Weights of a small transformer language model.
Architecture: LayerNorm before each block, rotary positions, untied embeddings, attention and MLP in parallel.
MLP neurons of a small language model. Each row is named by its layer, matrix (up: input weights) and neuron, and shows model dimensions 16-111. Each number is 128 + 32 x the weight over its row's rms, rounded and kept within 0 to 255. Numbers have three digits each.
After each neuron's rows, "fires on" lists the tokens most often at its 100 highest values on Wikipedia text that the model never trained on. A number after a token or word is its count.

L2.up664:124099026112096113085110051144119124083128139147202127128172123188092076110161107135124148151150089119185140120131062103098120202131148117125118145148069124181172127192129132106113103066141127149118145113183127153105134147170108165138116186166134127096108121147120143172127087143166067079
fires on: "2" 18, "M" 11, "4" 11, "S" 9, "es" 8, "ases" 5

L3.up487:169145109096123044142164142115108133130077119183103146058109118121140148089167126120115106155151145134124109187090077122126112123138114165111097137134142090146157113125126129178139155199129155132140130142094031079145125120186113115097138080134103145156194143122163116151146163096115143178
fires on: "b" 47, "ism" 8, "ay" 8, "ew" 6, "ar" 5

L2.up1092:091112103142159104113109133146116155081147100049125078122179150151096127115142084130102124088107155139109103111182037116135199116159118156130114116119116163123142146129139167080134090177178169124119144098162125120110169174131143124108120105086155032137187082157102098149113177136072166109
fires on: "age" 20, "04" 9, "ation" 7, "\"" 6, " Award" 5, "z" 5

L2.up1019:078180169141118088091186078112196155165164090095156098077166134128100151089110119127109090125194099146162162091099106102142172134113075150145169102201097134123130130089125053136096141087171175104113134092150148173126162172139118122148164107166173139132127163065066129135125171080087200140
fires on: "ille" 18, "ig" 13, "ach" 7, "ze" 4, "ias" 4, "est" 4

L2.up1153:094109108163111096160105127096096175152150077103133155078141110149136055154117153135075099094118092102111146116105147167125081151206130140112129152083177156159132171161202185049103144192123202205147072139079089127126098154153102090151136136098097102150157127171095177159143160111141134081
fires on: "is" 37, "es" 26, "y" 13, " him" 9

L3.up122:142179087179121156182086147103114146129128132114091116152133098124155162145135122123071090091096171105178068106149114122179096096171125080118093096186136108122097103118133147132064129152175148136123126155094115149118127168160114159137156154140089166138121115098146128168156118098106142095
fires on: "l" 21, "ir" 8, "w" 8, "erv" 8, "re" 6

L2.up1038:135105130186133098146128095162086122110143108121046138123131110094088107129152092164127099066163165167092133119071133144116149111150119133100170198119200136103107157104168152074162122093125161088126150117193126125116169197170120175142065033095041137186168141142109165151107125143125143107
fires on: " However" 20, "ud" 8, " however" 8, " resp" 7, "ating" 7, " prevent" 5

L3.up42:066153141167121105128107174026152117208154123098127111092137104096171145120100144062115116187109135150107150150130157076195184154182125153060099108172114077145109144150097159151157157207169155163154127186112150162168136135118166111138125122132144115093129126084104089168151228113136100081
fires on: " back" 16, "\"" 15, ")" 14, "”" 6, "ued" 5, " tracks" 4